MLP neurons of a small language model. Each row is named by its layer, matrix (up: input weights; down: output weights) and neuron, and shows model dimensions 0-95. Each number is 500 + 25 x the weight over its row's rms, rounded and kept within 0 to 999. Numbers have three digits each.
After each neuron's rows, "fires on" lists the tokens most often at its 100 highest values on Wikipedia text that the model never trained on.

L5.up245:473531474520498534491523500497436522485508461541503547516429527477511504531514499504472561521502500511535513520487514477450481528500495471536488545494482487498539487475483488466530497527493528486509512504548520520461528502480473515494506518492491507482494501495533493504501502507484463480
L5.down245:513475535477519458524466466482553464515472519470515465491555477522513518488484512521553467449469499482484484484504501524541513474483511543471517464503528513528466501527511466528492497481507477486485512490493462479538490476509534500516476480496510490504514512510477517481499504477536504516
fires on: ")"

L10.up162:480470463516489477501521508493497489490529499500490536504517502526508515538486508484500535480533468498467513489541526491534524438474534539495499497495483519529530501457494519471476507553447535524500483498467498506503505519501466517462482501515467526472492527539500501477492462501508513541
L10.down162:553498523488467546491494531478505485521533485500531445489492552511504499492511505493500506543516519489563476481507468488501491501466479504472479502496537478511500494552539534477508501474536457464511490485467531475471478495495503501486507513507509489520507496483493503502535535470540467504
fires on: "ment", "ile", "ge", "ve", "ry", " record"

L7.up477:526511517517463566529519509487501511531487487497562490494475528456467472464467482516513519487522524508506509481578492488460501494463507528511502472539473539490562488487539533461496532465450510541504510478478492509507509479488500495477490526524537524497497467535459472480484460499497505501
L7.down477:498486492526516450539494540539470503489558483507526461519479546480506473528490558461463527522497464502502499500445517514539500475503479514507456502474499483499484518476488502474485475504505504535513528461452539488476462491454476471470490513493508493514526520511552490506533510504476519537
fires on: "s", " Richard", "ton", " Robert", "ler", "aine"

L7.up494:522525523486457527484522491495494512499482462491521484482488479461502518514529542564484512554485497520530507493501471533509512511519482520515516434491507487480519460521515500525510469526502512514480497469503504468493503524472545511496487452505474477532473513536504485543491543488444524451
L7.down494:493487491502516512439467494518492512506467509503487509484505493520511508491515468482511508426494531506517506479498533518496499497504477458493506540488494539472523543470506497471512503471531512500535505502478500494517482445548466491464469548495500541450515449502512529452504433522499484493
fires on: " \"", "N", " A", "."

L10.up518:533466524521502491488527502459466526538561466480500512474462467470472522466510501524533507526469508495541504485503472491519490541507505518477502443515488496509478548513490501497489460493532484527478533518485482576538545498496495505492450475511515505500500452502478502456518520464471488530
L10.down518:501504467525507480481489513513501453497467501549490478490500527495550486495503498508460515495477544468482533478516480491502510522505509483526471542498499514469509427526575499516512513501512487481482500454466487490504498543505521493502530499516479502454533570497503501565459458497490448478
fires on: "=", " \""

L10.up367:509499475509489511447490495527512523517502489499514451535459506528497540558487493509473490502508554475531509502534466498500466515510499500506493521537492454469484521464512430536472471495475511509502481483516516494499468492478498472488519497508531492521460506506487440532506471523485537530
L10.down367:515468521392474472489513511492498511525511473481522485449472490496472490529514499537525493489504464525489511511513480522474509482530469487489508495516491522477488542533531505532478508472499509544471548443486488482530451536500504494504490483488493490524526500544531507485553478462501522520
fires on: ":", " of", " between", ".", " by", " |"

L7.up635:486485524510506513487479491459482469489521526462505474466501489483444513473467512502529488490477516526471499454519513526457479551478503544516523495489489488459503517542525458558503532526489487486477511505520470523503529510519509450542502524498473481488489515468556507456466525519525519475
L7.down635:503504512485477472513539499519516528504481438540443530465519493524543492513521442513503541479510492477523491516521499512515499474498480491500514515514478491488522450477484538436504514515516524500507525523488515514472506486505469522451520464510483559545487464515441482527509468523488506510
fires on: " a", " one", "'", " an", "ament", " More"

L9.up234:511498520519474486509505503511476554508446475484504543482493485478462503503507481488526516491501511496477476504538483517497491495507482508501517485530492522487467535532495482552471451533523493498451538504513467510531441481516541442537468481550494508482508460490473484515509493516523495516
L9.down234:484445526431527511490500493477540447515524480499485482518497507514442497510511510504516486481511514477492510505488473476502459461487543542513486484440556487495551472552500494495454525524473516506489504509491491525494490513507493478493512463520498513509473522513492474488518497538522522493
fires on: "=", " a", " an", " one"

L6.up272:545484503544528507503523478480495490503496482511499482531511442482483491518475507513568511505501494519489536454514519484526494534475479472496535507488464525467494458480507481493528499471527526501496510448529507518505488491480491444547491492452525483547489500530525517510509488509487539505
L6.down272:479460506478496501502451507515513468500483514438505507497469530497488486485522497498533443484500498493468463525508483492506506485495510520506468510523531478552496500528510474534469509530496492486505525546503476501514495480539575525520513523550536542448519492474494495468525519515491443473
fires on: "|", " |", " mi", "r"

L10.up369:527444476509520474448535501476488527523495485465461478463491476501430544542507489533522547460471523473524499516530454509504499544514500538490533511546518499456471495533529484534494499510500530501484497495517458506552491504490505509502482476470492530514520469495484508516491482474476521529
L10.down369:492535487456515511524510509520495476492493517501506490521513520474534437506520493501480465564515476500490507472489530476515534471459500428498452505504481504553523482473489519492495484512511512460531496509463524473470515511508523527489517553466497520515466554493507521489471503515513459483
fires on: " that", "=", " which", " of"

L6.up594:493510496517499511473488446463493452529489475513516488508462497482507526535511504561482488524543490493503500509484524505498472511507541538464514460526489489474469506515502493529527487520494486475487522492497500510517564508463501513484485497528515449491497459506472480535520518496522465527
L6.down594:478506505483484483519481512522479551502515484510494554503522481512495464483497463483508522465424518503506475470534455520507518492478488509493460511521509524524545480514545508467507518483498481492513503523500477493488499502539509525512500503446491543511544488483538536434459463489448492471
fires on: ",", " to", ".", " –", "–"

L7.up157:493472487489485497495480492477478500500485491519509508463487490471449497566515524533514529510523482527537498520498434498468501516483506486504533511524512487464466497492492485522511435535539488507494517512462520516528467498478579529498505487524524469484489494490522450505490514498519485479
L7.down157:493540476525503476502490511462543532541512499497458542506550504526519499485485449502472492474468510528459507472510530533540487508497485538507500479498514517488473468499519526478518535464504444497496521474535488485492512455534479490533462537483451496503518432470505508481475473517494467548
fires on: " in", "ol", "ung", "t", "ers"

L10.up535:506457508470502509492511524516536520539466491487489480487473481490469490510494513514502492490520524512492493572536443556483514518497496510476539490483539490487494493547495491495461477520466480491515507502495481477497536539536519469489488478495463514524451470521465493511525518519468511549
L10.down535:509498498353477464505476460490495537536522547502506531482539523521521516499492497535510475462476538460514496486464473496485503504520484488492508453516499487453529490519514485511530536466488505476486477500546483507502500492554518510513493487465524507500526481494507523491481476525489492477
fires on: " |", " a", " of", ":", " –"

L4.up631:513527508510536501514507511523511486527449527498488519490518474483562527479490503516507510495504495505503532516488491500484474465495507536515496469471482476478490450481515521501433448521489528494515499455493494493493484477481486563457504525515492480462483482543497510509489516456531530505
L4.down631:496464474501456481483479490503507531481526453515496476519494523522456479522504503472519503521502517481505462457510493501510525525495490496496486530515517551542505563524485485525533533478508457489492502546497502485503501517526510418542478489494526525521517530460509494505522467512445475458
fires on: "f", ",", " go", " train"

L10.up310:488477526518485492530466476487488485479529523499477475482475494487430532493543479529523518408504536525508503518523502500489483530523473487483483484517516495477505512486504482498494434511528497507523526489471500518512513521463482488522492523510501568476542509512463526452487508531511540541
L10.down310:529503467497488529501525540512521494554468440521502510503516500515542468537477492493479467581484487509463485505513461456487514446486507554521517534517477466519486465523504508496497521522498486503511485523465480513515481475531540507458512475492479477520450524498533516515479469485510438461
fires on: "=", "er", "ine", "ere", "le"

L9.up353:537477509502491520489509514503508488539499504467516502469463490462483470509482527550506528502504497569506448509500460523497506497497512498510523496517475510460490441508468485533473482536515487509532517472512491561561490494510512519468510456502535475491460477519474516506507506467482559547
L9.down353:506517497451487493463509474491484539515506471546511498524491513532520522514478488499476469482487506458501532520501538500477509493446504497515503477487489498486500480499492495468479507487530464461494522501535504512509498520507486472530489537541473541465518492499545464477486415523511443463
fires on: "=", " and", " |", " of", "anti", "er"

L7.up437:497456501509468498503513487491507506476537479490493499483497491447505469516450465534472471502522474525489498503511471498507510524449519499496533486497505522485486527552505498468482515511482518486500505485496469551516475502476515478570456508492513492505527490503524485509498493503510494527
L7.down437:497465513502516518515527474502483463485462493519504520517510508493525531509528469486457532468554538474511505500487528500520548487511498477471527458484482466481557505496469556487489510538516501516497504519495510504478483498520538494433452509499473556528486485534480457523512570480511484474
fires on: "'", " years", " July", " June", "ace"

L7.up82:491502493510485492501504514495515550466497480515500501531510515488464456464519489506527493470497500468489486506558497505527496528488497480476477511531482530515537510488516523470549470547531545438512464494503523490512502538473503500529507514474493577497518534509478515483507489514506460477
L7.down82:493518499521477525498467509530479492489498500473462523472525498528516465537480502450452552514542511480465522483469537498509478475503511504518505497455496476504495505489528491449494521471497482495520525471496476523451549491488496474507471507508510470512493472508510489527533475509486459536
fires on: "s", " These"

L7.up129:486507503508498516430491485495506494533517467523491470441480501501537499512475494545517513487506506492549522506510504521557503498471506524500505498499493458462541504484503489495475531502499536483494489475536491540481482472487490539493489458530507506498493454522528497525492486530483509532
L7.down129:534512469516495510506491451519467501508468517502525533525471495485493488509519518474536517467508513506505470472467474473478541495526486478516501471482500520481517476464463504485503456507503495548516506526460523511484475537497535462468483514489503529528483470518490482502528508488481500450
fires on: " that", ","

L5.up73:512477493526485539490495497489534499508477473491468476486486470474477530487514457515513503495508510511468502503557514506500516512480477536493504491514526540483496488497510489513508434446501522474534464503509453491522506536530543495539479516486536501534504519487512511540510467509504488530
L5.down73:507527481515514498493479532526488504493525514503538537507513506526469463487483518446485482546501505440523478462457460500492485508498526485518511539510514467523496500517458462479463514522494517485531523493498529516478461517541497511485521510489457469453489523502514497488501489536534519529
fires on: " As", "ls", "ers", "nan", "As"

L7.up242:518511502494486541539525506487527510495521501565518537501490481499502558497470477503493464512503531433516535495510530514481516455500468508512511431463499505491504446480498457527478506484513469531467535498499497464518462526485548474518498479528493495525466463499485463511528528494481486538
L7.down242:513472492520514487460488475502433450508466490478506458474494525540451458524517495513499525462518489508514472498514472507502503494493542500516484542532512489518516525547523527467502490494506487473544460471515467490494505518531461504458501529428502545498490536520498520523486463523518480489
fires on: " \"", "-"

L4.up514:498547472489475494490486520506480532492493480492478499482505499480548474524475497534518505508506490521523513490491410485546507478489521505498482490496511469503496497515506512455494482489476545463500504461506524533507516488511494552474493455507518513484496478507448486499478501526503569504
L4.down514:491456500498481494528463484518499511514479500502514486516515497527474505481544534464505483495487504469518469472513548504456525511507471489490510502495484558522497511492489529565496493494522455512479504526516491453512504536499538450537517526462517512530487525515528510485494508479468432460
fires on: " election", " /", ",", "^", "\n\n", " elections"

L6.up473:515489487519521510513443516510501500508500500540499480511479500522511504483518469486530490495489508483505491445485508484542510509494490498469553498509540501543484477479488457474533467494496493497529523481553502556512460514516464522524481472477499522537487488501526523521522489518498532469
L6.down473:462484490527472502480460472487512498526496516463512522502526500457519455535474494501519497478504527513489469510533479496519483462510520542550451504501483477504524492512536492523469493512507520496478507496493490501484553462520541490458532507507522484478503486510478475475483483506479457561
fires on: " |", "|", "\n\n", " /", "lu"

L7.up507:501494466558468483519558482535477461515498485539499468532525530531485474500520462477515495444499526532511477465514501473524512509476498488560498492536490493518516451507512513479507497516484530528522496510511461513523504478499445488459517508490508486491487507495544512506502465555493468504
L7.down507:503518536506491506485464554515505534476519482474517488467448517494488475528487500502512549526488463524538520518500483497508494494496472515506441551512496485516482509474500479463497515445504475507493558478470517480497473499476510446522503538506520461480488488496508476479524499463504511530
fires on: "nt", "ate", "rib", "s", "c", "ist"

L5.up292:498492509523527521468542435489506476531470510544494462516485468484523498500486480529520540539499462482508488495501502521532473501486486545530469461477501473477532469491473471469496475476538529486522517461519517490475474507486533489504484485503503466488434478537489498545481490477502447518
L5.down292:499536494464486505519416535531510518540506503476486511530477501496485500479530505491502508471450517494515466500483500503494540495479489491486512530466520506528503523479500500521505494503475484536481466554509505522511533486517483485543504471515503508469558496474539474444486521491489495464
fires on: ","

L6.up87:486509509499524506507541493509491459511470489548477495504505498456484476506513492513494501529531505527495511526479484521489511466459485555504516469473502502502512488471499477487464505495485484500505501478486501498539535479472486553478461555494499510521460474534473528530469506536503470546
L6.down87:516515471510476481466468501465498523479534478500503502475476506520517513510512539493537491477475487462538508483522488486505476490518482486522496529505483513503504508547488505539533484509496520507454508534505475477499475505508504470528521446522518526472571522466522465473516500465498525432
fires on: ",", "co", "ci", "r", "der", "o"

L9.up351:509484469513433507525540516545531516487494504518510474511480573534501499511497454494514559490493527497512499509537501514486505467477505488517492470542478495502512534503511486490554523459463525518475487472489467525498455533495519468487527479520509501495470485545457513502523490484524480558
L9.down351:489485524510493495522509547525533549494515451488478497536485510472497499490492496486501527483480497530479511507482478521502466541504473507506482528461526515476480484465526532504492482470535487505510538488466513489517491510461521493483516529501482478501517512514527468461497453478509504529
fires on: "s", " members", "ologist", " artists"

L7.up485:538502507498510491468508529486509519510516511494503588432440468461519546498491480492470497511482509473522550554501493511480474534515502495508530483460525508463505504506489512534489489509507488505481522496463491507471499511489543510491489444532453483512499495502494433512513520501503509534
L7.down485:497528511518478552477473433481463492482470474506483453527504494494493496515512525533499525470508500529512499462506496495483519491502509497505497507533462494495506502500505473470480463498496478508524458496543483527512466495566470470481470561465531551499496465523533528511475432513520506493
fires on: ":", " \""

L7.up633:491527444497457536503470502476530487523548541531458493477507523503559495491510482502521511530491495511537497518517468514530532486469489520535515516482482486488517512502461475467506482470483513501458476464521472511502476500571488543470492481483489512470459476537474466508509479518518540546
L7.down633:558516537544488511493480465511513505496483477512501509506473480479467499508496498506536454501468501513513468501512528443486504521524462519527504469491473543488488499461535517506510463517536506465497497508523494487531511506500480467510550554458520519500506485505547543496499510473487492471
fires on: ",", " career", " (", " |"

L9.up256:476502490507489520510505514522467519486470444472513543503513526500528473545518449498466497482495488488502525505502480504511493502483486520528486484517539529487531460500514501527484510552557486475473486513512484526502508551498483479534474436492495493490484476488524495524471488515469460508
L9.down256:500540480500540514503522512487494513508512560464498491484456509494477472454492486497511526483516528468522468507464525490473523483526495495498509481483519501498500509521434485487494521464497485476561502519497505509502499482509525492505476497488467548460505467503491536468511501546488496522
fires on: "=", " 2", " 3", "se", " that"

L9.up44:515473485496548521518472533545524472528503477521512479550482536490501502494490528494453531480514557492471495512519511478495518484476506523485524520489510491540500493503508519495442471486494519507495503489508480525468454515495505510463482466508488528518490466505465524538471502499505492506
L9.down44:507513489428473491511486468432485543525472537524483508495452460487506543517514495497507487498530496488535550523510471525456513542509497512509503448483480496434472501521490522507517470525505507506522441495563493506537527502511500477494493472508503464496483513515528505531502516489520495506
fires on: " was", "s", " is", " were"

L10.up215:485467483504501518533492534515511473508456485494517492526484551503445519538484525520516497456485552488474495527504484487508518475450479529496516518522511509519492505497511503493459497490517547506480520502502515545513475527495536501486521488525520475506439478474485479515517484539522491517
L10.down215:493520493359492470508481489484496508496522528504515485472496493522527496487520499524517481471527489510502520496521481525483510493548534489492517498489473493434513499546512531499545485491475471508503494508560487503501485519494470500502505497494518495503531479508526498514511525497500514473
fires on: "s", " of", ":"

L10.up574:526478517525477462511531512436491507487500509499482530524459460452459505508517493565526510484472521491480489520509495540573510509502467514485479525473491495487522509494515460487505561506504500471509532500488477523569453528540517528495449503509517524501491479509498496466495517477463537492
L10.down574:512504482460480537508509509547499490481523483531533498481528491539558490499534527479457478518471485510524525463518495471508477486503508511514517455506530492492478435513515525497491471485512503520494502502490523478472531495511479474526532508501501488473481490452476502566505470480508420512
fires on: "=", " 1", " 2", " of", " 3", " Long"

L7.up583:507467480497534469481499541508528536514476497502502578489471443483497535497515480507472472510485532487517535533508498459493495520515473486489492493506506491470540499498538499531512473534467549503456534499479462502536498551478517467496486506528451507523488500506502465493513517488465511507
L7.down583:509568521477456527475532438470471518479498530524480464511534524449480471468477489485507526483504458548501525476502476540470486509491484500520536465494495493464496484506481460478490496472502465507514471507529506538515538492580473511489475527483538543501497483497484510485463471510522496486
fires on: ":", "-", "ous", ".", "d", " |"

L10.up581:506461485501495490532471526548479516545487479518515468507481487510471480516450483501518495459511544453512489500527461513535491507500516494511499493505516449499479496520530459506452483549514526505511495485482481509500480540488505508523494467488483530488437459507490495540518479541500494530
L10.down581:524508508382488476536528456473505574522497513503498501484510490514484523513477484545521470473490499497519484538479486518485543488532457470455525487507503523459501523534504505516508493488493469464470482458514497481496504510506505512526475494481490506504525479526499534500524494515478493527
fires on: ":", " |", "."

L6.up174:497490488501497533474501487486520491552497537529480524507475495523565537528508511482499521520505478453487514490485490504524496507528497530541482447492488507474518529501503476555484465479493479510481490477489501502535442467496519521451505487491515469471473471534492517532502539481517469525
L6.down174:511524526503500455525449503480489535468524446466500475501469505520468486459512487521532489480464497526504518535525498516493510507527495468486494537503494510465508484499545523465549509508511480508501488529540490487502554539532463501528507520526504531499556499461546484449476482493489504474
fires on: ","

L7.up183:541513479519506488509503499485535487488506510531524527459518497520481516470494482468461494513483524489470468482530490502495479533517522511488508479510522518465601431488548503512492477526466465487525514458524464491485540502495479500505495490499529489480539446467512486535471497513491506496
L7.down183:465497520478484480503504533475488439475479542440469507509489501501478484501524498443530513509505510478494551497511468479516499508501497493519519569443469483562476536491499520480510503476478492558502503534465541513465493508530547529472513535504489513480459544518531518481493504493508519493
fires on: "=", " all", "ed", "ing", " not"

L10.up139:490469473532507474471495513504502499493493442522506490540513493538491548531489462490522491501531552455500500543494496478476546539507498484508500528470496484475479490496536537471443469524538518482522493489492485484481487482510491529507475483497478459477469512494519503490548488537477520545
L10.down139:504509482457488503520494510484483526531484532489506503493457500473478484516525520480526520486509469547528502507497458501508520515479471525514497491488504531487543529481533456492518481489499489491493478430498483500519514499509448492490506495467515503524501492521478530498542499498518481525
fires on: "-", ":", "=", " of"

L9.up345:443498512495490523532534484503464476525519507541507467470467477461460485531456519540523469505522495529525474492529490482488501511514503545508457490526482482500499475484515471519475511556471507492503488465481469510510492468523528490507528485510522514496486476498491530496471477515489503505
L9.down345:506526495482482552496523487506501541519486475518538497522493519509524508515503494475454522523504513514513544530498502503493531468463469517525528462482510478520524496485464478493497494438503488502481494491528503496491502484449528490526494496501488487460514486534507444467528469514519481476
fires on: "=", " and", " on"

L9.up308:499488485493490480484512521505525529477498516451483470559504488508434486491500508537522490490503502473451515532528481511438499549516471524492521510484520511477510503475524487499490512481485479497508546471494518470534510498496500502527530522484491518530508483497523511516488471501516463521
L9.down308:485460517536509511493513448460508505520473518537518523451484478502564519454516486476481512519500499545544498458508519516520526457494501531485477498482500475533460485506506513507455529516529525527491514511488531511505493519498526483535494528502528443468464534483491490495521516489483529444
fires on: "se", " in", "te", " on", " between", " with"

L9.up380:476470482502514512543498511537530486516506494519513487527484509489456491533474480558523477461507512494510483520560461497503486470506498521520529515526532490496497457484500445539467520543499533480472540513501537476480440492488519466544542521519510463495469482476467494518499504538521533527
L9.down380:524512528363488487494521484492500518526495440539550511487475499513509536518482508500492479476526532471477524489491485517496493474569483495471488509516474502479486537504512491540500505538482469527504485469491489488498477508473505486530503481517511507489486517489525463486521484498481502456
fires on: " of", " into", " through", "te", " in"

L6.up116:467503547542478522510490494498507507476469478562479493513455442494459514519472504491504470466424520509578501501532534452529505478508504513478511562492492538527463483486461545513516474460489495504496473498483504535520482527514522476468527498513509510510481472503522470488500488521507531485
L6.down116:479477451481526485435466479500501512487507524494528470503550507520514464463512507517504489529509517496399478457492484529481499509461526475534481449500533514519528503517497462506497508552505515453524489502496507489489535508494507515541495509468503496499454537447480535511484478544500471522
fires on: " died", "s", "ped", " occurs", " produced", " went"

L9.up16:541491500482506546503497476499526501538520470458495531496482514470455513519477489523536493487476522508519484577543465507508487514533485520505533479477517490463504496555512466531471526501479513475497492499518503505478487516514517491496492468509490510506432474505489497465471505535496503569
L9.down16:508495503414456491502475486463499551526468492528502474513477472487511509519494477505461506467475529469518517464522485486488526516480467502480516502527476503463513486498518511507511492516511477499511466465500455528522487519589469485525507490477502546500494502515532514487510487526485485475
fires on: " |", " /", ";", " by", " of"

L9.up213:540511476509496512480490516503474552507508502446508499452499486505478522520468487511531506510504456463501493466510496491549537522497456578510495482547519505485548491525495493490488471532505526468526506445556527500522505497501486512500473491512527474490495458469484474500522466487480502563
L9.down213:525514499521537504509511463520495486506492529501482520505508509480541481467497496513536462494486465538451458462509526496466544490478477452505452474457447509497547491482484519514533480530528507475516520522489463501478532532545501534468488514449500507494479487532529502521493501477470473474
fires on: "-", "on", " how", " that"

L10.up384:510474502488493496484497541519514516524450444491459481505467475487453500501492505512496516505515517507466513547547461518474491511522482517482540501510518512515454486555481496531473474517517491494509550474530499530509505509525492470499481447524473483488502468484493502531481519523509557504
L10.down384:478502525384479507533512465475508520509530560499492505521509515512515522503491482543478456470494533439531510489464502521478471500530512460498547484526514466466522485534521496505500497476482501449468455514523456532500502526476497510509514475491497541500516491492509501495542509518509496486
fires on: " be", " to", " of", " with", " for", "="

L10.up465:478488478532507528504499505507553483501418471475485491473553469508543548518517456508507539506501537501475518500510524480516495508530484494512516487508510499489507443501542506524500524524479500523485487427471501481518482469486505514545499515473476452503455475472528489540477463506525495491
L10.down465:478485471533469515427523471484500536486470518524514503466503535510549490493473475514454524525508515513533550468508541545518498466503519497492541530512518523507523492462527489467490501512497471513494487453490505426494533464481480497504476518511509468509510505512499552484486519502490494511
fires on: "Sh", "pp", " sh", " fl", "fl"

L10.up295:470494474492535538503482518505489535515485468481517520519509500514447472477504489502493469446520541504530507490514415520523503546495516488488519492485539485475490531505505476471442502542472500511508538495501511534505434506494482502499489485517492510507486477492478457537536505523527514538
L10.down295:531476476387492460500480489491532546541517520495515501466457490509498507508507518494514500509490501483489485503512494489499534518519482516489489480535468497455505504536542516511509517483501488530501487437501480499512478489550512510526480476452525502489508465521497522508510538511487510517
fires on: " in", " of", " between", "."

L5.up134:510488471509504519483522502477522495509512506471530483494483495525457521516463483462508495547504476524483477489482512504544489501475476491509520513544499468513514485475507483472507513487526459528507459450493501504503484474525473510503482507484506479516532500513538537481503488504512550478
L5.down134:486501515496525453541509489548493493476493467555473490525487529468542482498525558528489533477478497497507531497532515495459460490467531526521479519476492499502468511525516546510478488518487526499480538531465494439489484512526489500529544489497446530473502504454473512541513510492488485521
fires on: "te", "L", "F", "gh", "g", "es"

L7.up493:485519496500477511526505460475496480522547485487509450479479496517475510498540479536499474496508513466498465487488514486505510465471517504509511441512535494481589494499465490475475528464483516474536530478505486544508544528490504457502503510481507535521455482487473514521527486511500488523
L7.down493:488511501524546494518471547547449506489474458529502534501497523505481463515496556510494531469494519498478515523487451490505510489505501529549449547508457515517450495488573520510471501508529478528487506493508519450493439494472495494528531492493492475468498511495532504519469502464479502477
fires on: " \"", " were", ";", "\n\n"

L4.up69:509480502524512495476473520458493442542544526492487499499439498521517506516468495486547490540518507517497524493498524488444474511535511500487486498518499481493483471482513495539523470535509534522509489504526465497511483478495567459560504479497458457491529504481556517508466515517513424536
L4.down69:466526479496520511530524475529493551467495475483480565503535517519488526485523497505486509460479513503501455483510469535510508524476497526518514500504499528497532500525512521475471525478505466496502496513493504535465502505507452555467474524463525527487495450496475487485516483493491620489
fires on: "'", " to", " just", " person", " an"

L5.up467:476542464503487535529518489481476482505509507511502497495453476461500512497488485471474486528508488530507526522512500508394499527480510515510493490516463536482543504477535519450503482535508510497535498459459531527527530488501537513451528509511500506483445474514495498521476493466514468498
L5.down467:511453522506508476494469466514512487492518487480506488536542519537496521501525519545555501450419499473518475525474494502570513475500495490501497517479510486507458490493519440534474509492512484487477507502530495532495448493545465473543487510471474483494532519469525508449516493484506466478
fires on: ")", " and", "-", "/"

L9.up491:482475491488523540478504476499505477514524444550453500511504497558501550499504481511533497524505524472507516500517511493472482496470502561499529483526520512461534471509490461458511494508482510531523511451528496506492518533504493475485508469501440485533446519490468500560517467491535523515
L9.down491:480503503446508491549509501506487511505551477526476498490510507478484452470559521461545490474510519472514476473525477445480494475514523473527503501450500521531511480501500544540451462541521485519489520514515520518507487543521496485504525479485524504460523492518484456476515521512522510510
fires on: ")", ",", "-", ";"

L10.up563:492471465527507529454481462481526465486488493504494479475544511510537515521479463502498488528493487511523526486476541475487494484487514480498505505574486488527509471488532494471508515486472554521506512446450536450513485478488552466478524507491492543523509487460523510523453461498509490554
L10.down563:522498520534497517500504516539480501509514503525544503447503522483513491482508489527488519465496489532492465458546562544518507476488527495550534515516479517479505490497566500452515474513515481512464491464512451483492518500525510471490512475540511455502513487463502518514507496488510519474
fires on: "pp", " Sc", "tt", "f", "Sh", "ss"

L10.up554:503481516490489482494505533531496519518443452499483487522500486480478521489489484518543514479503514470497518494519459509479526501563500508502552462518501515474482520534483475558474457522512504498518554513509495531527483518515489442523467466510460482491528476500493475531497519546493552537
L10.down554:487484480339509504537513472472503491506527533522495496510503508510490508525500497517495495496499519451538493503470484509487471474503511467502532505450526482496506479519502505513464498508508507500482461503469482539475490512509507505516485452478503522510473519535515488499533499503523494509
fires on: "=", " an"

L7.up387:503516489520526477535464524488555482513491495502515524475522553507522490508518502469463489509497477487488499490522486499539506526495502512481487480542524524477546465533574554491504477507496513469506490467514445477448547504524470499508518490473470497458524478488514466517526495461513488477
L7.down387:506524516486473494510499511484462490453499539446442470478487468499500511471493470424548509499518516488494500504511486474487478499480502488516503519443491511540486488513477493510506512486527484548502492540499536543493504544502524473514472484540513551501499483516510500452494508508528499530
fires on: "="

L4.up448:554523479492558505500493487453508503486513497457467517494517480518480496469451493465523484505505514512495474495477491530498536505527457512506498506511475472494447519496510551512485512508530464495532535484509486487521500499485474493508454512494500496526504480515513495510466525521525513478
L4.down448:483491515556462503518555494534480501488499499537520470517492523519505503515519531516516529506467453513481498501515506484505412512458536510483478485503524531517531476519506469461494485467484552507473498482491504470487500481520507496508528490496481481486484505478486483515508495455471467535
fires on: "g", "w", "san", "te", "har", "een"

L7.up544:494485472539477529509540528508493526526495456521492479533502542519493477470527448484535489458479508486502466471555522495496497466451520473490486511530509503499533482531549515474485480480460536527518445489506501528533504487500528449516494503512496566512499536487516507509519421485516510507
L7.down544:481552496517474501521494537517490512480520487515476503484499511497542468509501511483482543478492498490536520511513519536545496493518493504521458519488490470496501488442524483480474514479535511480515556453473490506456456496450516500481498506473494441456489499525507479532518469450504491522
fires on: "s"